Weights of a small GPT-style language model, trained from scratch on English Wikipedia.
Size: 9 layers, width 224, 4 heads of 64, MLP 576 GeGLU, vocabulary 2461, 6.18M parameters.
Architecture: learned positions, tied embeddings.
MLP neurons of a small language model. Each row is named by its layer, matrix (gate and up: input weights) and neuron, and shows model dimensions 0-95. Each number is 200 + 30 x the weight over its row's rms, rounded and kept within 0 to 999. A neuron's up and down rows have the sign that makes its largest values positive.
Before each neuron's rows, "fires on" lists the tokens most often at its 100 highest values on Wikipedia text that the model never trained on.

fires on: "enn", "v", "n", "art", "ark", "ort"
L6.gate220,198,193,234,209,218,189,221,230,200,191,162,143,217,243,203,219,180,203,222,175,231,192,231,232,176,185,156,212,246,234,203,222,264,224,206,216,136,145,181,242,195,223,140,247,184,223,225,179,246,233,170,147,196,229,188,228,192,169,195,243,191,215,186,212,193,253,203,170,206,223,226,188,208,156,171,202,193,197,151,193,226,264,169,158,139,171,250,200,217,271,190,212,254,157,204,237
L6.up220,160,169,233,230,219,173,184,176,241,262,209,232,164,214,137,167,187,227,191,210,162,217,179,241,212,226,204,174,149,198,198,232,199,221,240,188,216,211,227,207,179,176,194,156,203,158,176,202,261,225,171,212,166,209,191,192,164,181,167,219,220,248,179,242,195,225,220,187,297,215,222,174,205,218,233,208,170,208,179,221,195,230,210,186,194,205,260,209,175,220,183,190,251,224,156,195

fires on: " play", " fin", " played", " hold", " win", " moved"
L3.gate28,208,147,165,220,209,180,230,247,175,212,192,221,202,234,247,234,199,231,252,229,226,221,204,185,154,210,200,194,234,208,190,188,160,154,179,244,198,226,186,165,212,247,249,254,197,202,177,195,177,231,230,235,238,226,166,215,235,159,211,148,257,122,176,201,180,196,175,221,213,169,161,230,205,222,197,235,262,206,202,159,233,200,248,212,238,141,288,245,224,175,210,208,213,194,186,208
L3.up28,203,251,182,178,189,133,181,171,220,164,232,174,190,255,181,221,232,193,213,179,182,163,211,223,131,158,241,222,211,210,243,257,202,188,220,157,215,201,202,208,242,260,235,233,176,153,188,171,204,251,182,162,255,172,198,187,176,211,211,167,228,237,202,180,223,215,200,141,196,206,183,209,237,183,227,208,209,179,197,167,201,170,213,175,189,269,147,161,236,243,210,193,206,228,199,187

fires on: "′", "\n", " beh", " sl", " she", " he"
L6.gate533,152,196,219,215,193,209,212,177,186,202,227,262,217,138,218,211,86,282,223,205,192,211,226,172,220,204,187,170,195,217,216,209,197,188,162,194,182,186,210,212,176,259,193,212,165,189,193,221,112,233,188,204,208,162,184,206,172,165,224,199,178,156,193,218,220,216,205,222,216,172,182,197,211,220,218,177,221,193,203,202,249,204,166,187,199,174,191,214,182,202,173,189,189,196,263,227
L6.up533,190,206,208,245,187,212,188,234,189,242,190,230,235,173,163,206,215,171,201,211,207,219,188,206,161,232,229,186,243,163,240,216,184,186,149,176,175,187,217,152,206,215,195,247,239,210,154,180,184,221,210,158,216,226,226,146,173,202,223,232,179,194,239,129,183,198,198,217,278,233,245,215,182,205,200,213,210,200,243,187,178,232,214,152,208,172,191,232,192,169,165,228,193,149,174,218

fires on: "on", "um", "med", "ham", "ail", "con"
L6.gate332,269,175,220,241,173,191,212,251,205,248,151,210,192,248,227,245,178,197,204,252,214,177,238,228,194,193,181,194,168,201,201,241,165,151,154,232,199,193,178,151,234,207,149,206,227,286,230,169,216,172,200,198,220,186,199,165,159,221,167,171,186,188,220,188,153,173,217,218,158,216,244,141,239,155,199,223,161,238,195,210,177,245,217,190,226,191,179,194,256,219,213,162,256,205,168,164
L6.up332,230,196,204,176,171,255,170,190,200,175,208,187,223,162,228,244,212,192,181,198,174,190,177,235,181,238,199,165,258,186,224,208,163,146,191,188,222,223,198,284,174,172,152,204,157,218,229,167,200,213,260,182,219,212,248,162,170,208,216,182,174,175,190,186,193,188,182,206,146,204,226,130,192,236,172,170,255,229,166,226,154,151,170,249,139,209,213,173,236,195,122,222,237,178,231,161

fires on: "er", "ly", "al", "ents", "y"
L6.gate47,240,227,172,196,221,172,231,224,222,193,179,246,197,209,194,227,211,226,148,222,185,201,226,201,202,167,202,160,192,185,211,192,209,221,178,228,221,177,159,176,174,180,244,155,178,235,167,188,161,213,240,223,158,193,234,190,198,226,225,208,156,157,211,171,181,178,223,140,201,195,221,193,172,203,196,150,203,186,196,164,198,137,206,220,159,229,240,176,241,291,159,192,231,194,222,218
L6.up47,181,255,217,210,230,184,160,199,216,242,202,215,161,149,231,237,225,184,194,237,264,203,195,199,199,214,207,199,174,190,204,202,152,220,216,173,196,209,199,212,189,205,169,148,179,227,205,227,207,151,202,247,151,177,204,181,192,176,192,185,199,184,205,160,177,184,189,153,215,156,201,223,193,197,159,197,199,197,208,171,201,205,197,231,159,225,222,238,179,195,212,182,209,200,254,187

fires on: " ent", " second", "end", "up", "ure", "play"
L6.gate219,210,206,193,230,176,223,189,188,215,218,148,241,133,218,161,205,184,231,159,194,193,268,218,174,211,214,197,186,237,181,233,204,250,197,153,192,184,213,175,199,202,196,176,177,191,215,167,124,221,196,195,210,216,233,196,198,232,238,175,130,188,210,228,228,200,194,191,212,194,214,199,204,192,161,185,208,207,210,172,178,177,155,228,214,223,202,219,221,174,226,206,181,282,231,201,213
L6.up219,194,215,222,207,231,179,213,223,222,165,182,189,197,264,220,197,171,184,259,219,206,220,163,227,175,203,216,196,213,179,237,207,214,201,207,191,184,210,220,165,213,241,163,193,243,206,192,210,218,208,174,163,188,227,217,176,196,219,157,196,214,266,216,176,239,146,228,171,272,188,170,174,205,178,163,202,191,163,194,190,207,171,216,222,243,190,201,180,208,230,282,237,162,172,212,175

fires on: "ire", "are", "ure"
L3.gate193,211,190,176,204,189,213,191,178,191,189,151,240,124,209,228,175,222,211,198,197,218,254,204,199,275,198,211,210,173,168,215,190,234,201,232,174,197,198,227,201,225,213,194,224,236,193,178,214,231,164,204,224,165,177,245,177,234,208,240,162,225,184,174,184,149,225,161,238,150,202,178,207,197,209,219,210,246,204,170,159,163,168,248,194,193,213,167,195,172,219,246,219,213,148,166,149
L3.up193,159,229,194,183,241,211,205,149,249,196,202,194,198,271,217,222,231,178,187,253,218,191,237,227,190,188,236,214,239,166,249,175,150,149,207,201,166,228,190,192,213,217,213,207,171,192,230,167,179,251,161,262,165,158,264,196,185,233,177,160,219,175,225,200,210,183,177,207,212,213,186,201,219,242,200,233,215,153,148,148,222,185,176,227,168,165,236,186,227,202,179,179,227,137,187,195

fires on: " un", " sub", " ob", "f", "ort", " Sub"
L6.gate44,173,211,216,254,212,167,252,188,206,215,225,199,214,202,204,237,159,229,186,195,181,233,151,166,261,248,218,204,192,256,216,178,230,151,220,199,204,194,204,246,221,194,207,219,221,221,162,161,209,159,232,192,234,252,196,223,190,253,187,258,214,187,238,177,210,175,229,190,180,212,220,150,189,204,206,147,166,209,237,191,234,180,186,210,210,172,193,202,190,220,88,195,218,171,154,176
L6.up44,211,187,176,190,179,129,201,169,173,182,209,265,186,221,179,197,186,204,200,140,207,199,214,197,235,204,194,259,180,166,235,189,148,199,265,171,236,213,225,135,199,226,212,148,227,182,209,200,233,227,258,195,206,234,154,213,211,179,193,218,120,189,206,141,177,192,176,274,197,206,237,195,231,215,216,223,194,176,177,238,208,192,190,172,211,197,221,176,165,205,172,220,196,231,172,210

fires on: "und", "id", "med", "leg"
L3.gate15,229,157,228,186,225,168,199,124,176,212,100,186,167,211,198,283,234,179,185,212,198,238,186,205,186,210,162,167,228,225,182,200,214,175,196,205,208,212,212,226,200,187,189,146,203,159,162,151,274,188,202,218,159,174,182,198,224,241,189,178,189,253,182,164,199,201,189,153,191,227,195,199,222,199,243,217,217,190,218,171,191,213,210,235,204,260,201,186,168,191,216,200,270,217,210,206
L3.up15,149,225,226,223,221,215,231,224,223,214,284,193,234,130,255,236,192,252,206,182,218,182,149,192,188,190,172,197,217,211,218,252,190,217,218,156,165,201,194,206,176,268,259,251,215,213,205,165,145,219,232,192,177,191,232,203,189,144,237,246,175,197,222,178,222,205,247,224,171,137,198,252,210,222,187,204,180,174,208,204,178,209,171,192,207,221,170,201,123,168,178,221,115,212,206,194

fires on: ";", " pro", " |", "D"
L6.gate401,201,134,242,165,189,209,225,195,186,225,198,181,228,217,220,233,212,224,185,204,224,225,130,194,196,209,211,173,246,155,222,248,271,173,220,178,152,184,155,170,248,210,150,205,175,164,223,213,221,198,187,168,179,174,203,203,184,232,155,214,243,183,229,203,213,134,172,248,206,224,220,233,193,203,188,202,208,236,170,183,182,264,201,188,278,217,177,210,212,184,211,220,201,202,167,184
L6.up401,166,224,222,156,220,196,180,225,240,170,178,154,182,174,172,207,180,187,232,190,231,200,179,218,136,198,167,161,207,250,188,227,181,152,160,204,191,183,228,195,216,195,192,195,177,154,272,268,197,203,218,194,259,204,211,177,183,218,186,210,229,236,204,166,209,200,209,232,221,251,195,178,180,227,187,195,222,210,170,184,225,191,178,178,161,256,164,213,239,179,207,237,209,179,163,181

fires on: "y", "ly", "ey", " Y", "cy", "ley"
L3.gate494,206,198,215,219,215,212,207,171,221,229,230,209,181,199,200,233,198,206,163,172,205,231,302,228,192,246,186,224,236,172,171,182,223,181,191,235,193,179,130,175,217,222,222,237,201,219,224,204,204,248,212,185,232,176,213,230,242,186,224,173,175,181,197,136,177,208,187,171,217,166,209,259,173,234,141,214,212,162,166,189,214,145,204,211,184,212,182,159,224,249,193,225,211,170,204,196
L3.up494,177,212,211,156,233,209,151,205,194,199,227,149,189,232,156,196,169,214,181,208,199,200,266,179,223,203,196,225,194,163,183,178,145,128,216,166,154,207,199,244,220,194,234,190,156,201,217,232,169,187,199,185,260,208,193,205,275,124,216,190,128,132,214,199,183,182,217,210,182,180,177,200,230,238,168,228,209,242,166,162,186,162,219,240,206,246,201,204,208,214,198,180,154,161,218,207

fires on: " over", " only", " made", " long", " comp", " top"
L6.gate284,247,198,233,218,146,159,161,162,225,218,223,234,200,179,187,188,218,201,165,179,203,213,194,186,174,173,201,224,190,179,181,155,190,145,170,182,200,213,178,190,190,233,183,200,186,216,199,157,197,189,211,164,171,139,200,218,210,220,193,172,175,214,218,195,131,231,195,227,217,163,231,253,115,188,165,193,179,266,173,232,196,144,213,211,229,217,206,228,207,189,227,214,184,182,253,202
L6.up284,207,167,231,232,202,232,197,150,189,222,216,233,188,151,213,156,159,202,179,193,268,174,243,202,212,203,186,217,138,220,196,197,217,270,159,161,180,177,255,237,214,219,213,164,239,147,234,187,204,238,223,211,184,172,240,201,245,228,170,210,232,157,242,210,186,157,180,195,190,193,202,218,202,179,220,171,208,193,156,216,163,200,233,217,173,240,239,173,186,159,187,202,192,206,200,182

fires on: "pl", " repl", "ber", " pl", " cons", " date"
L6.gate398,248,222,175,202,217,193,199,181,234,210,160,203,159,224,197,205,132,217,174,235,193,246,198,162,202,219,221,212,205,169,172,173,217,170,136,184,174,164,219,207,228,227,207,153,188,195,191,256,139,186,269,181,180,174,251,193,189,172,188,173,146,194,206,157,171,175,217,190,225,160,131,188,209,197,163,202,194,197,213,255,216,153,194,194,193,236,272,213,178,197,222,250,237,195,205,210
L6.up398,230,140,226,158,250,160,192,169,232,250,210,190,218,208,190,240,240,213,174,211,184,173,185,189,200,190,174,261,212,176,180,204,222,234,191,237,195,178,229,197,227,207,127,258,147,176,206,194,181,157,170,192,149,214,195,159,187,220,233,204,192,194,230,176,226,202,228,166,190,232,166,203,216,208,248,201,221,207,178,202,144,188,229,229,212,223,202,187,233,157,186,225,177,190,167,184

fires on: "ing", "ating"
L6.gate274,219,201,154,200,198,176,240,299,248,210,190,190,191,166,185,235,207,221,172,199,217,172,275,194,174,198,239,224,149,148,191,178,187,236,193,195,211,165,208,250,222,234,212,236,204,172,199,230,165,159,239,199,212,160,235,192,187,213,177,150,214,194,212,163,164,175,208,183,240,214,137,207,192,283,186,183,176,232,198,240,196,147,163,226,146,212,220,268,223,208,190,209,219,217,212,267
L6.up274,243,226,175,222,219,212,223,227,193,261,188,197,248,199,184,199,189,195,155,187,189,215,223,153,199,192,167,206,274,117,221,202,239,250,224,212,209,172,192,170,207,195,188,220,246,250,199,191,226,194,177,187,192,225,138,201,277,214,134,207,172,166,158,195,179,215,140,187,204,224,198,233,218,248,145,222,255,210,218,170,262,147,223,154,201,194,192,189,177,142,218,195,183,188,227,225

fires on: " P", "ord", "b", " p", "g", "D"
L6.gate347,206,226,178,204,203,210,187,220,202,170,119,200,200,204,157,155,163,204,232,219,162,203,179,240,191,190,171,187,189,165,254,136,213,172,219,197,238,223,153,199,224,152,155,165,180,167,213,192,181,205,185,206,193,219,211,234,172,209,145,189,212,204,215,253,102,209,207,249,208,261,153,185,193,143,232,209,221,174,197,177,211,147,178,210,227,196,209,208,189,202,248,211,216,179,246,187
L6.up347,174,174,233,212,165,188,293,241,170,172,184,204,201,107,165,242,231,191,203,274,234,187,170,185,132,189,245,219,183,167,250,180,175,168,184,219,199,221,204,155,224,213,247,226,197,202,208,235,220,168,146,232,196,125,268,177,186,173,199,225,249,212,154,225,182,273,216,240,225,176,224,198,163,171,213,237,231,161,212,194,227,217,169,134,200,216,235,194,171,208,232,188,205,207,189,155